Weights of a small GPT-style language model, trained from scratch on English Wikipedia: 4 heads of 64 (2 for keys and values), 7575 steps.
MLP neurons of a small language model. Each row is named by its layer, matrix (gate and up: input weights; down: output weights) and neuron, and shows model dimensions 0-255. Each number is 500 + 25 x the weight over its row's rms, rounded and kept within 0 to 999. Numbers have three digits each. A neuron's up and down rows have the sign that makes its largest values positive.
After each neuron's rows, "fires on" lists the tokens most often at its 100 highest values on Wikipedia text that the model never trained on.

L5.gate112:508483486502477499493547502503508517480485516517457449502494532477508473487472508510499527510449497504504518516492538480530497506517506543541493508469487511519474498517478520490457428499428484507540487497481498530552498479471520503530514513511520517467505496515521487533476498473507550499507505498464477518528491511497484465489490448533471516505468496528508445525536481531462534497471525510470516509510523507469514501514444474480523522488482521467493517453516482486463485470542507512530485552474487480515487476444497504452556486489532554506490534493508506553452503513545489507475529479517523531469463524502521479548445506521520501507503493490492497509483505484531477483486530486544478521497502490473495496508542487474485476498524464470435486503481524476501518491492468
L5.up112:529442507457476574512481556502521495516491491523472503504485519490496517495483504484478510483474511519485498486492502524485481464536530493516501498503506501449507520495535458515519473481447493523509450542523543483500516452513544511473487491449538505482516504524519536500497535512550492541470521512509512522472491502510453515487490488553488497535490476500484429520494477456498484481547473507496491486520519484498519481501510498462475496505471483492538495498536471524453499494474491503520499520528433531505496511502503506527496510512493496501469528476523502535498504492495478492515506491484462473454471521539471494541468546462522480462507507529517518494527514496471520506468504485479512572442492507483553512516522523532518482552497500491489522556538497510493511457485488
L5.down112:503568480485537523525484485496490482497496477458519545469535455510510482467500497495513476530491473506504502494502544533501476508483515498464501477505442482501454501480519510500497503511501530521529534484448467506503508461489489481545546494569477475551456491502495495495518503466474506508505484538503509484481497516513509460487462536484489507492529512514534555472509472515437517513504507541479520535506477478531495519544482483461529483478499502489466488521484502524451503470498538515543512508489469509524493519503514408496524523546517510508548457506481495518498471488526487513474500482521533532532508526541498531466487550534504468479511476519494465504515550494498509521518512467526489492522515481467491479486479495501487466474523510513524464462538514503473506480469514
fires on: ",", " of"

L5.gate644:467543513502466483517480497459494515497509532429519475514427530504457506451496516489493527488518554536496515479486494501485538508529472525526517493512489528496501484496462527542480510519454489554493499485449517520546462481534537505504487538515504448464491474473505498485480528526481503543466483496520484497495505473529503482467494523522483523513476475450493481469509494491445533486469531507512457514509493506473487502486499492514514544489523506516524475508543559506517480491549505498478476485493497483524440519480503529494521504538487496488527472470499492553462528526534510501494499493491477474510520457511537496532520472509500504511529541456486497503458525521468535471487501434463513499500514489476502458471491473471507499509512524509502529523456491498490479517470498
L5.up644:499542469505486472519502511447485480496450549470508512497455555544486507499490496477515491498513544505504506481515504554488585488550517513543446502464487509474483527501475542459523518474475484520507538483459490529507465497464494501512500483519494497518453475513461500513489524516544486525482503502526512492481505454489493557469480538515529531474490514475485480479488532485454473547507518463523509480501515491484506510496536504522482512480485532527521500496506526511535504520567533473503475532459533494488490519522499498461476452532508481489515504465531470513534470544499493504500492486505503530515536536515481493475528518481494522496546477497473499470490525506493525487482491480473509458557518527481458480459492509500503494523507518515498522483461530510450495484519488
L5.down644:479541523517507558473524490534508472498503498519528548509520526481467535535501484512533489513465476476439467501509539504511475509504516505562519507510500464526478497544504454496515522502526450433504540516521533466495465492466452490517516496511478507557525488509490478540516501471499500464488504538491521516510506498519450517525464459462500501527552534534485518558477525524545475499510514541497499478506482484512496496546509483501518480459523495456479462498471481480504506557491501493494532518524503546513510531500512443489431524491490494501496534544465522470500495519527483510514510511501502496488520506454507512452515500479513493499466502530520505508545511485498506504520524509504489495532472508526526520503507475547518508495508467512518510533550496466511498482526510
fires on: " |", " as", "\n", "."

L5.gate3:519506485516495496500511497510525545485458510507485515510454479568544505560537440514497495509502467513527471508545484513541499486541511542488521457532486528478479462543483496543511491513499484502528498446516504480473502517518524524466498491549472509562508512508546491472470522454495459502509516485487471507483486510464497453521520498518509476500515503477544516495491504549469523499472489498476485536530518531477511477549518537481540495523496473461497524509556493519497490513504500483515526499470472482483503507523463527516528505461528540503519509486498526493491494539476465529497482504493469464493480535496511457488488479497499501492513506488479503463491533490504572532510529523554457483438488476481506488507472499471499527503498557512527528495503521504526501539488504
L5.up3:514472518514481500518471458498506507466458487501483478521445540531518465567529514433544527493501496487479492498482504493498533526528549495479522500484505496474544452538463521509476521477545545520509497535516494501472520476515502510498507527539462493517522488528495503507545488497491538506475531519519510496499523512493527512511508537496511494496518498496536515487428522511462508513520457492556512471498453465441481503460469483512488484507509513535514486489516525520502508501495518476484515569488488494505499472510490499516540495527495516523512430483487495533494475462486536497496561531497428490497492526508521544519467481519486515507513463464510514503496489522546503475493477498511465503499487531527483519480510465490503501523496532501475504463461526512455493488454479
L5.down3:518466508555538460502481518501490487472508515499501534503498471494550498495517537498540594495513509502495493496490507484524502493488481547498470499517498527528537488506467524546510504527461492475476524490502497462519512549493522516476478489528449461476512533499491536495488512523464483485495465485504529542496493516462490483508505512498582494509493512515501517504515521470475528478478524505472542503489555501480543532539534488500479541488502496457507526518498497521485542493492519475504472535506493496459489520498507560469514520511512520566487473507539515537466501498484519479474486517504462556542489488477463500511517574482510511493461514529515490484477521509501510523504532512506496488484516477495476524481458559519507523454506499508515480503518460512504517537517547
fires on: " of", "ose", " the", "lu", "irt"

L5.gate942:498500483518507531491529497494479455448467497519501531509492500492470524520473520551490550492482523483489532521519524472500527506541475515534557500479469461504539491471506531537542502487513487515490486499454494479513495475458525520488507520512532559484495521504479501529489524519517521482492509479509473470490486496515494504513476519506510529541516460507511502448474547516479502546509488515483496486500457514483534556501491555493547500499504492468519484477468540494477465479551498474527503504497508501513534552512486531551494474513451507504506481476501489485447516511513541481528504542465502511514551478517523523515479479514490486518548497467515476520534457538486474510474479472493491514442482548500530500470492476506468521525508496516510485493446524508545536514459535
L5.up942:469466511519494534534510532539515494482496505489541515549476532521459536436496553549464511523520538532527508517473523474510508503499521521538501527490507454469468572456474532507497518524474469512490518468486462485483500524472504483454476504501470464519482484517522560525499540542514540528489487541472488451517506517525495538517440491487503486567486480479490492519520519466509504522498472479514515481535502471492517508472509516500529477498474514502485503471505512507538486480511472513558464507493507506501502524489505527491500461517523489484504518484496504510515497508483539469507512508508513506508556460511483500505509472538477510505554479485498472512531492526482514445518466503482503477497519534473498495435507482461492476492486515468507467531493543486505484467513526
L5.down942:502487483524520474540489511487492486470545484512531486530482500462450529466529502500488478508492499518505544516521510496501512528462521547528506497475496482482438534507513503529469556510524516482510524518466447462463492478512508466509491537541486481529481485516538522520519503482471535504537506537529506500517454500531476538524465470519502506547499546500449500505500477534528499512504491508482472492466508468547494494445570519504514506522525473493502482493458492453508507498527469439522516511509519532508496480501512512499432530507489522473519519509439493522486479505497486518500521497519475502467500480564442504496496462482467509545501478496503483508473528482493488508486477517505512456526480512519504501499504563476498513492487475534500466499470517492478469475534530
fires on: ")", " as", "3", ".", ",", "4"

L5.gate341:446460470504486522485509497544492518495480506459511558508468534469498536555476502473526532520475514501511468483496476501560503476493458528492501510516499516506506490537501510522505495457499546523480463507459502454520467546504469520490477496542472502514492538485458501526510477550522464541507527497514498528482501478494510515527494459493497560477463495490526476467515468469486575478490506496498478470460544489485508519480482514500512461520497517548524502513518531490541485461520525478559510513531496490512493462534465485511539493503483507515475521447480518546494502489518489502512540523533478447481513527480509517513483494529471525471556492487529495507496514523478543471498529463509529486475487506508517512514487491473451503474531507468481516512505483499514482502468510
L5.up341:441494489474438547480575491503459486455501506521511526495501487483539496494471504480490493496485514529528489460440515502516465523477519475466477519474483530449477540476474498564480516504508517497538466496530502466482492500517482517519508476512505535490491549449464477452494505538511473501507504505508495485523468500486454474519460456505459492504518491487494514484493524459472504487479451486512474487513537502498484490465486478508500462499504462453534477525488508507515477502525503501505470465532505491497523459542467493460477482531493479474466526479480493499491550468527513499507518523507469479463498518554474479485500472521546497471538536511539506557500489533496487511463496480479525506520475453500486548510530511504491498516482515476499518509488491466472471511504494
L5.down341:528508547512509491474454483472513506507529495523509465517468502507514502484485480555523497496509493524498504530434515462495514536535518486503488507478510527431479507480521465509513473499538502509509464508510521532489483498531496511525466513500512554497544455492485507538521497536510524507460509473484484517478503513512500483478450491495480466469503495494490503546531521517504468490463520503487493493483450491501528498497528512506503540507531497468439476514486517513485531533474530450477515514498490478456511501491496460455525478523498499495481484512496494519512522505472477503528453484486468452486480521473492475515484507481508504531489461480475571478510488460477488515522470525508465571515514478511479503474528563461525507511471498429523481505493512547541497443509470
fires on: ",", " and", " or"

L5.gate412:491512514456450554489535512480494502494501503465522515463482524458459505554479523516446475514472484467478498481467507476514500501499516519474474530502495492457496468524491489500508543534495521478459498469475503479486561474482516476543527509536464498493533482503468553509480541504473474543499504442481518500515503482500469498525523458511548578545474526451507477480523538490494496509523441538517483523516498477520524510458487497510517494494497492522525498487510492488483515491494502501479508530499527472522553526521463506529529554522503474502489503483548506521509506479475460499498468523515529481515500518470499514529523471454516508479482539531506475517556507513466508485496508467506531518456510516482547537511504482502479484491543475465504510504487505472493484527492496
L5.up412:532480444491493535471522555472508529525413526505517515492510507474503493512511508460522469481482509525491524549477550486504524492494509495512491499494523469509543500522505480492528510439519449512544545478513468492483471467521502484514448467507507495514532479484493520470535496508503565484442502471439515505496538464525467495484502473518458490463513454513481489438532507474518462483480511437487457520512524530501465500514541507496498493496478497495491480505505496490520476508547500462521516494522494489504518455536510487503453485544508511469527485482470461508485500507470500532514536488514492521487512485495540505509490541510519493507501539502481509457494518473476508518527467505505484479514524503497529496453502538511502530509487485493492486456476470520474526482534480
L5.down412:491531534461454489469465483521545515555484537522506489504477497485541458490528511492494505489541506475526489509505505448525504496509531539496502500537478530452511482488492503496442525486533472490473519530496477522520477500512493483516533505492516541509533511461512491505515495487471497515465472511479500483485501506499490477449477500514544457509509478529507527506491507484515496479485537497466536497511466544475505502448493547479481497521523465485485506495531493459430512500486505486508488510460486460515456559499504551460533490490496498523527474487504504538497462517488502533537516545459503496511474465488475481510479529508470480510471495495492504485483479508511458506504488504533500540524527475515472438523503529485478491458529531415497456459496480477513481493533513
fires on: " was", " also", " be", ",", "y"

L5.gate752:513493478510494533535470478455506473491518475495524490486484512540427508470485507465524495500500519496558485489507489446534519525482470507477509523528509516519448530537494527511489463495432531493501507484469528451525509508500501507521511518520558479485544520543504539470489464502527472496541487486494495528502531508495524461559480494464505515485515496501535493556515448528524507547511524513438484481534490513508493505509503507511536520468493512495491518508429559483507477544513474512485504489469481545505483496520482508536541492509512518498499515503504516538513521497495459497491513508456550524464507499493521473489489506513479491513472536524564508481483501485504503530455500473503500526522460491506535515533510513454490490446515531471518497478528513503498501488508492
L5.up752:505457478471466513524513492486483472468465516502537513481472535508512511521530504463508504525480551470525488481490502495508469479483462545482502520499513539524479540501508508515495467521432499473521471472508524475445507477471507505508533495520488494541501513498477520477532458489487470529529505463547510475532535500513542471518510503514500536512523439488486445543495508457494439454515512491485485579506509526511485503494516481474486490509455526512541528485497532455505486495514507474518525542493444486477491534462472483484495548531492526496502524496512523528514514484520445487492562535501541471491508512503464481535493502505503477501505460476518480495506489460474525505488484473500512532465489504490491523493546489507473482490495498493463514519483449480503524522498472
L5.down752:484472520486501501493503474523502457488500506498501476508503493546523468529488503490458519520532507494491464446501487497503512486501524576483509492502506486504489514477525536543528524501535520529543509491461494472499510472471521514507500480460529527538507467497486437490524486513509487524501534521492458489465493499449510513461511441521467535487496537491492537541499483494509506503510484440526506550497518535485485459514463531472527487519499480505531460515465491501512516496508520488534502510466520514508504506511444392525505541491479547496531485502447531484493447493513475486478498443473507485503517483509487517468523461476509520525522522483496504506462480514463519480521495486519519531548491471489523480467506529458511480476468496521514513496487487528489468523485493
fires on: ",", ";", ":", " and", " as"

L5.gate372:516502499491447472433512504507476530548468528462480545501465483503501509514532487490538493484504500480468469536477511496528518486485473516501491489506485499466529514509494476483541525478506509499512523501491550466471525503514504471542517525516492502499538503477487525429470488468482507510493518493520518509487529487485461501480469508512493512531482498470527508445498548523478513479529474488529520516522519505480506496476458512494515482504451499539540522491538522501518491482522501468513510488543538473482483504525487510516502479486523458501495479486455491527492510504525445524489497465550507454502523530538490560526437498522519517485498440508529502518514508498486550479503498519479536527492527481530562512490510475445515528511500469529510523478492526471559506509474446
L5.up372:474530498474527510506521589501480475539468528522528507463504497495515484493532468479536514516496524491537481463489520463565479525502486512501530517495523536493515487460499554493548522500522491506499459521504513516494529484495492473484464492495507472495540524500522514513512532472464510525500497501505486503509478504489539510503496513539486514511509510513488460501472550480490526504517415486488479477542517483476544560548496533521506494496469545494516519526512491461531565522496525499485523523522495507528528473497520523476450476521517489496468471471462508472499518517461501479464517474497503454490478498520466466539537466471508516526513501514478475487489460487511480501485497481488511477511528521477500472476496516528489558515463505475511526506478502451509468445478483
L5.down372:536492528468513540460474533525463558492541504470537477466518470471454503497531520559489577496447481506448525476470485489481493534510504499501459492490533480522483538480514471493475506467486496508483482487527512518477500486497499522498502485525499450515471478489500521470480504570494512508524518459517505488510499464549502500480498486508487509507511491466441488518501538501505478488511499522511504473478535487482535471504482452469483488495556524471493520485532514486491489484467468512494499515551509488489526503446535510502484510482534477469530494530514458509528470479474468539464481511466491497492510480520459515494517495532477475512470525503568531446520503481512498476509540476518501499465494508510501517478495540492479491521487480505476493448489475511533509452489514
fires on: " and", "ly", "y", "pp", " or"

L5.gate217:505509466470501512498477514503500530490505464465507507502494486506485488470506502502476531502524492474486468524487488497469484517530482518501504487475469485515521519473507530494475521538501481489468457500509516480493501496504518496446492502480462490506485509488453488508530532530526493546533498469453512485500514496518462530527468453524494486528503491500547489448472464498454550556516526528490467477477486496474524502476475587484505474501483544521522505476462516450510442523475516532500537502498510504535465520597462511513502507504476500474483477448474549493509490558498520473463480516504502472505555468522496491482484493502488453489483491522517459508510469563521491456476476498497533526475469472518520496493487478467489534494472474509481504475497482493512494497493489
L5.up217:482491488521474523514475503472462479458508508459505508482509538488454487495504529505522516536524490511502532497514514501508491531490466457497506506482456502475483538472499489470506478501538488449486457512474575493454514438523501495451493508491510525519535485492499497490510456534481518533493507496465441450489488539511469489535516499502482497504460461494492514512535511476454469480475492509463517466544497445498489517513496539456463501505536445498477478525510540457514449463497443461526468498456532513451513451510478495494480504501506468458484506486474508520479504541511500485498522504494525502529485482528519511478492522528554526492524555495512457516488487523488490502482534502474517483479499488491528512490508513489482533507492519488538525502538518508518509476498475
L5.down217:500476530515506459526512468474494506462518497476515483522470504492494510477479464493505398451547455501553542540512514503507520475517532514452501505478510467490507529487499517542491512471494495504548464515488488481491458455502482498528522487544512470501511475495466516512488440483491501500535473485502501508495484510493456420493485529517482481479463540501465492491533484520513541482457491502466504522492484450484498504506497515495463469503478482488480510532525499515495482486469506515497488524532471463494509495482519506501490532520493513503477457557470509534501502527495535541479479533543506468478523548500488471515503513496512517504460509466530472519499488529484483518495469511510481483472482506481500481522505586508509546507464526509479480504465492515484493474447508
fires on: ",", " a", "-", "\n", "."

L5.gate444:499486505483464526485475494534497460462483483494469494458495531499525445505436495488548492483510499489514527481472558497518498506497507523519485528490452508510506493516521502496512442478470516486518486480511516516522505456481518522496495518489526495537521479480478471493555470473472511522505478485489512524506499469496493459461533492510448503510494501484510507508545491461470485480508488464461470511522473548510466491473494518491503478478505488526483487508520526486525471461498511447519506544471494486506508484507461480485500525531516555487526498432434536513503492502493452516524534528484498468521543516497527493537494539530538500467534490501484537467519518484490531519521532518449526499523480503517555532485509530516480449532486468493481531532460477517534518497487470
L5.up444:540503491498480513498526492501478486472523486496453470510564549465517513510485496502481494477461512516497487439458492546469491483504478485489513507529467483498497513474518511496509489488472510485495551477507457456566503490493524536482421559455498499536468498484491484495544451492491540484530460536485502504503473473516488509480472484496478426492524511498534488458511508496473484463529467511525516493484532468505473504473507498510500499507474543481470477498475518500437493469504498547486498477498478492530480491532509499531500500551497502510537480485506491542510478539498480556475507538512488497499495533472498507550527547494521506503523471490509518491528525472483506524526483516481549466477475526454519515479509510500494471504506514511512524520503493553514500513518552
L5.down444:523481494488484489494466516472503494512491506505488488520491554522485528523468506465545476495502493508525524488495498530510500517476498491490537498495493506506466492482508536465494493467524464485501489508485513488496503436508484520506479476490515508492456503493499483542518506485511504509512499479483489474485531528468520475510481518507543505491518521473521535530533492492491488500514536457489496473464477495508513492490513509483503470480517495531482464508504518505538482506475477526454504527473490494534496521527491299473494489488494519488494504514493518558490474481516491535466490513503501496531508539507513508513488539481503503490488515493510545484511499490438502493497475508490500441482484482484536478497521576501489451483483504487524547485535495500531503532505486
fires on: ",", "\n\n"

L5.gate454:500449482483480490505507489497522502515503495467480497493468487482463523553478541518514545480476501508504500498538496457496467503518468533508502482515477464504525471518530500521520474480480482493507478497504487475526518559468509510479477552514497472483493490505468525468527472458488503549518493500534488520454507498554466491519493511569478481489517504460487492459496477519491538541524479563487515472481499507472474460474491476487523520524520481491486462463534472482509487494524515485500465522501476561559479551512461485515525505505449495495555518491475543544491510543542502493467507499523466500510511520542539507490477475492514519477477502471487494477488535509490518505494474496470507464457453512512484467511466463511460490504512506500479520518484517455451525485473491
L5.up454:501538518471483505534519454499481528481553524477498557506483512487555481466500512478539487525501491460514505505504475506479492505445495527524502513468462519484506481514489510487522534535487488479505495552495501498446495514448465526522455530487448449468501531481473447473488500524499516490448536539473528515491501458485464501504470502507549524434486532498513530486520497494450488472515494493494467496481497519496496535519491471438558495505461492495504457517507464488483474473499500528460462509520490498484500483483515492508483530493470493518516473503483473506498473495486492538486501473532556512491502476540510479478483477520523523530556481456524522499510503456490474538517473498512518463509488502503504499509480479489469515543506507507532489441471476483483500523510502
L5.down454:506529497504468497479520506491494495490513475477483498476494463541449541544464511501507491511492497502484478514479517489509505521555496520477463507511510483495482455496534472488477478470475471533546497493527466503514530503487504473478535475506460524482537520496509554466516497481497474453477493490446463466476578528484521544491503461531470512548486496502502483506504496513524463554518498517459484499502540490503465502468489470480477519487496516474477458461491455490497502527495495458477499563478523495508511505488529452498511485521490495497499521470510522494492521524481518466488498546495466477502516502477481503497513504480490519514506512540504539527476499511438529472481535521499502494532521544531488488511554550449473495536469473515467506552501513439515518474481513
fires on: "=", ",", "n", " ("

L5.gate824:494495485507546486482501509486495541462506513512496486456451496510484506498462511507471494505469496504465483496465523547523558492480477528503509520509491523514519487533540510495497461497436500502511516490463520511503558479516534511466524491523514431489472489494520561465521483461484507504482516521442518503472505523490492447477505453516452483499497501476514507478528482489493495518491530534478485475524474499504527514501478503487503488470460497485479506489493495517506490497498486419522551506525501494484459481510452522493484509482493504456468538456500464531508469487492475499526508488532550515499559483506515540522522483538531487466519499484493510482513513427510504522535511513499501532466480474536516485498502542491510491454513461537468529558490514520515483530515488
L5.up824:482481513464462508513492511479498514543535513457497487478521505495529511469476530441483478515496499512513487498470554518538548475449519490507458502512451550516513523519519535486540470507471468560494532500501530542524497482495534502509514516474499457514469460505517523455447501474470499501505547472496513534489495516542475520475500443526475498521489493531499535495506491511497463516509515516493511491498447480542489511521517472484508504462502520506473487503556504497487479502537484490531554494499442508476495478461494487516519493512539479521503504488523502506500501504471520526499516495508508536511550511501503507490523531504521460512530538450473502482510526431493469540489528536512482492519510500510486426526523516490476497500499494490525512530486517495498512432516538
L5.down824:520505507524527499474493472479529452490488500515495476520494511533490499507502498490489483506480505473520514495518481492497460537498531477525532561481490491508508514469475501546534507504539456482504452517521487477490499520496478524533508480475505558517550493481500478514506509493525468507516512493488456489512468513472530489490503523501497523465510517534498477514476533517447513527495486487492480496472501456503491481493513528535520465532490507495522485514476501464481463480505528513504443480495516511547527540508523312488545518501481505498509477516517524466518542518493506497500514468505458493489482506494516479484490463474510499478488517509511519500505477530520500486485493484485524518512538500476501484482498522494513475485503547484525514522484535551517523486456481
fires on: "=", " a", " example", " ="

L5.gate646:547539448474500529497474488516537499463488493475446513461493489483486486513509567497489487549496552473495492468501492510478509495475490550520496496513469515476533472495461508486478490443476489506507556522472473494512474483484472531496541495509511490522517488476518548480494497528484477450532508444534487500511488535551491478513488488485513489484529507517479489473507520565480496497492529467456512496493492538470518488510482508507532528469464462477504511521479535499515505485541503527549496491527496498498475496504473485505494499472464548492510502515472587531519502505528468503505519492495498552471499487494528549501521501466530522525503467525482453450498495512473483495519509529537497509523529498503504480525511497488476552529503522475473488453488516540488512456495474
L5.up646:527519461486500495502507496558498472530481519505487487468533493504522496554486524557487492495468526518477518514484466492513498493541506483526487473503497492484515445479473498479553534495485519474544552508454517514501478503504507476469475484462481534459540485500473493497498525506508493481482516539488516444457479475472521456484490482470485473497480456494537500461481499493500551528520482474482503471496552520536515468502515519493510521482505542453465476520484484479494483486485487494494507473504512475462499475487549499507509494490530459497519517476533496526519487543532503531464481499499526484553504517531473490508521513563517485557472524560512524447476484487523536530470534517518484496497496523521525475461512496524477493570468476497490505488518534519484512502466489
L5.down646:523505503548522492475507462487511470496539496528458478484516574556504499503481480484505516478446495540465489492482455527493531547448519469500499522512474500532512491496495499529476472498498519485514483483507522465464488515531466522507469465503532486522483482499517477506526484470500538493502505498488476504501446461488519463531530501477476523488534527483493498468509483514470513481489503561494537486538504487480495467524479468501506516487491457432540492538509511514483491501480539538537508503489532510532485513453499509477452510514477523510482523500500484461485512477510524500531504448517472514512491467514532463508498446472448501526509486488477518469530568491525528504539457491548494541510523516471508501539564518481489484494515490499491489489480515533483511527485494
fires on: " =", "="

L5.gate37:518493508494523539490531523490503511505495511537475489495492504525498462541472550498496540509486463473499478494497540486517519548462503528488510513522484513472511472502453464523526480510488515468435520506515503501481551511477529465560520486496501514461482496491518525540464474462501412494469470502451494517529513538473485477460537502502511512498490462449506496476520525514483524490490482491468529479507461547488498491497486530496502483493521527479531482539520513508490526512526467508524473508490499498507522466509461524483551517456430563460494528507467461539472524523497485504510520503497516518496499516494532461500471470469478478516485488506500494506525493485503490494489528499527519506508492466450510475453484529499460528512474531485464515515495501543517489533491451
L5.up37:535466420501495500499471530478508502513494517460506505506494491493493519498518501448469495541491568492501512508509478521529471506498497511493481493483498476543498508507443550520518496502544510490511509534490505493507488532512556478515516491492512502488506487492488500480471531515517530522503534478517471489490505489484505492497503514555511506481472492507489513451532473502499485527514500485464495524480497523503533509460515517511481530510483451527531495494503500464467482494539494480507514515471531457496512500530477483576512471501506468472485542500416516532470479550517531534450478512492536512477511507465518493506492494461522552455556510452494507454476463495485507486485512516487538481489521486456479490471504515513476455505492545537527507496446550503493522549479510
L5.down37:471517495506498527490486514513523534506531501523468494478497532510513531514497504477541500542460513475507524487467471501456497546465515536482480546493552501550496479534493458491514521489466498484507539490523483501495501513534517480469467495535465500454462475490501520447523490480494518523517463522497442515482505531550456505506491449482477499480455506497468466490509526531521509502525472480501515488490496512476513452473493522529516514462482442497516497489501500510514515477472521510513499480524529529541503510496479419528536463488483482502520536498523487499532536511487507523492513507521481509529516515531526490495465422513502516521526478518485547476515525506459523554527497463511505516500543454455480473488502506504477465472493535479537479466487491518533511492496511
fires on: " and", "lis", " ="

L5.gate56:486479494469509485475427502483508498523499455487458517451479494472486517508509500497499498496481455522515553497491517540477507531490463508502491495515483508504506519484521501531506495501478506467490497455482490502531493501495529507535535551558462510554499547477537516495497482514508510486506517483521516534461487546487528521457478484498502476482476507519508492496546504444467499516525476479495498484475477512492524465500515490502481475475428487516490519524503520514519508502544531494507510529495478448546471518533504515503507499522490553553525496461489461474470490498520489478509529509467476464486495506500519482534468536473470461474492490471531470491527494492466522439564508482477495480445483480510532494471465552502466486511502435503509494541469511513539493507492502
L5.up56:477532480502478503548541525483497517516526484490502480539496535496494523481465524533474455458515501477494516494486506498468480500529540483538517506494497530508545513486535516519490461486494466464561484500508510515501513511467485467537498513527510553549553485520503522518547481491569542531523466452517462473476491507503539485502470506527501507479535525523510480518507487458489467456551509494533478495524520513497524523518507485518471529509523506472480473492473518518483499461488495484531475508496482501490503527458444484490522476502462495530493477530526522490453483524525473480523514475469505481539538523534485527506467510490521462497484502491508498540491505476530541492521511515509513508469501489447534509507504543478484484495523478518459530486464524527504546471535553
L5.down56:506535538483505531541470480462503494502501458490445499535519520515533542512507469508515502544526481492486500500546506549498468502436494497458512502498465494552521473505480512481507487483454514540498522467482489472534526519503508532528501504512496464489530487495535489504498483495442528477497493524507484492480486511543517494485497481501515504478509498506484483477525516506444497517495529463505488510496479491485465523520504531467509494472475482533528485512474450552493486503523540509510506494474447490541451518498487366500538491472497512485464489481497539491496498473548491528488491490516480513487489505491510473526459479528516511494502522489482462470485505473521463498530473510498498480445529463487487496508471541502507512503519505505517468494475525555449499490514508
fires on: ",", " :", ":", "="

L5.gate700:502526548486469484507463477533492481506525487520506532506487514483485524494498453492557489437521504495499457482441521488496508473528483498516509485498528507498473515532517517510523484511456502532473493540505544469497510513480521512477499504534462490500520545491522491487495514555474504517507500488507447495481527531504468525478506493514524533481515494513485456491468495528508530474496475500483516456519487484491508493493514533474546489416515503533506511565508526488477532505531505515496509522491518541560465519572503483505536511507549508516469523469476530516519507482476510530473463533498481502519460520488493509493466530485469504542538547483551533498491514489509476470447487467456532481531518498526540512514529486486517480482505502480508494525532503509546501486465514
L5.up700:500487507487502536500503512518484496497466507508489468540524531477532498508512523468496507503497479505490495556486527480532545518509492488503523481507512525473466533427498502484508468495490524449567516475496487459495486490528520502467491509536537523521498472435525496473513456459472488490489525482487503471498508518497439515504523450461490513490502509486480494471509485466466543525481464500474490478479497514504477502476510524512491489503501482481501472540498497508506449516500496459543485524482481508487446508532476478545526520488503496470473535450513497555484537508526511467441492532544519544500484501505475485528474517469533489516490495496539484478470495490484494499487555504458511462495519519532521526487505507451538443488502487467477507521528514514536456522479555
L5.down700:489526543493475544473467513518516509501482465495472481559506506501508491494523522492508492512549487523486500495541481469498492515501496482511507462512480496515543487476513506482449522498508521489513529504470513502461467443553476539502491529468515520546484490502522482474538504513490498496523486481492512473485539485482505511489520489482471519504490513480475457497510504465493488481495490516489499524512490512538530496467510518496535525506482476477485428493508556494481478512510484506512498478488523515488485503459482365537473473516512516474530451497535485528502490509454489498481521490456452460512506462521546486515503490490491522535491475495507522526535474503512535518540485488490512506486458439473511537448483561517494495483508497534483507500503467456499529505514480
fires on: " and", ",", " &", ":"

L5.gate826:494512490547489510522515517489496504497519493516473455490502580457469527503485563468506493502453522466479474498478505481513557520511502543520498509527460515533472494500495465503505453516461467492492504475511534493465548499537527506496513546533541470551516493480544504532480503466513522525474471467520476491484478478526493477490534491502472525524469470454492467497501516489456469507535515457500506497469510506514500562506466526484530496445460464487525491474501521516493486500541491469523491462494526505498510509466502515511544475496502520508520500506488477466473499525489529488502513545489501538507522508514534504528495486465484505488508461539481478515501486500531505486502503478489488538478498490482547514488502534484523475495521457529467512568494545511523510463456465
L5.up826:530482495517536463463530461546510550538514524508531504469528491457473514512529476482527449546548491527509509510488477514531465498490478531505482488506501510496495471516467462446507509534492483511521513531490508481441523527489508485479499520516525484499506516488476559480500536508530487484469500523504503517480522512507494462543490494491546489504522474530480494492476496478502512496492531505521507513505533513509534476485496495500454455494523462482509526549536488461530526551510513475491502500532517478518476509538517486511492509521512492502516520487436488469515525466481491515498481481514473520498488453471509452516502489506532489466545506520576477494551451487470494496503471528498442461465510454467462517494504502499480474525507511472513503510500505449522516461457468
L5.down826:508479493511510496498555511541503542510472573470560537477478525494471494505503464478532519553507502486499526490508502486475513484482497508488472487495513521452512518489509459529515550541480481518492510503487501509491486536462439495520552487515509481480489544504462487497487476517525508508512496543495528518499498471538481503516498534503498480492495511464487505501471486516491503486490525478502523515462514498478499498524488515530488466485495464475539545512556468491546486477513523536489487477520487501508502524475509611518484562519505454509470478484525509502495487489449496493504538475501511485479528475463503497485449482466529479502516470519493533444491521491491520500550510525506511456488524513491494494496515430498517501514538493528472494482500457495497474525451510
fires on: " 1", " and", " to", "st", "2"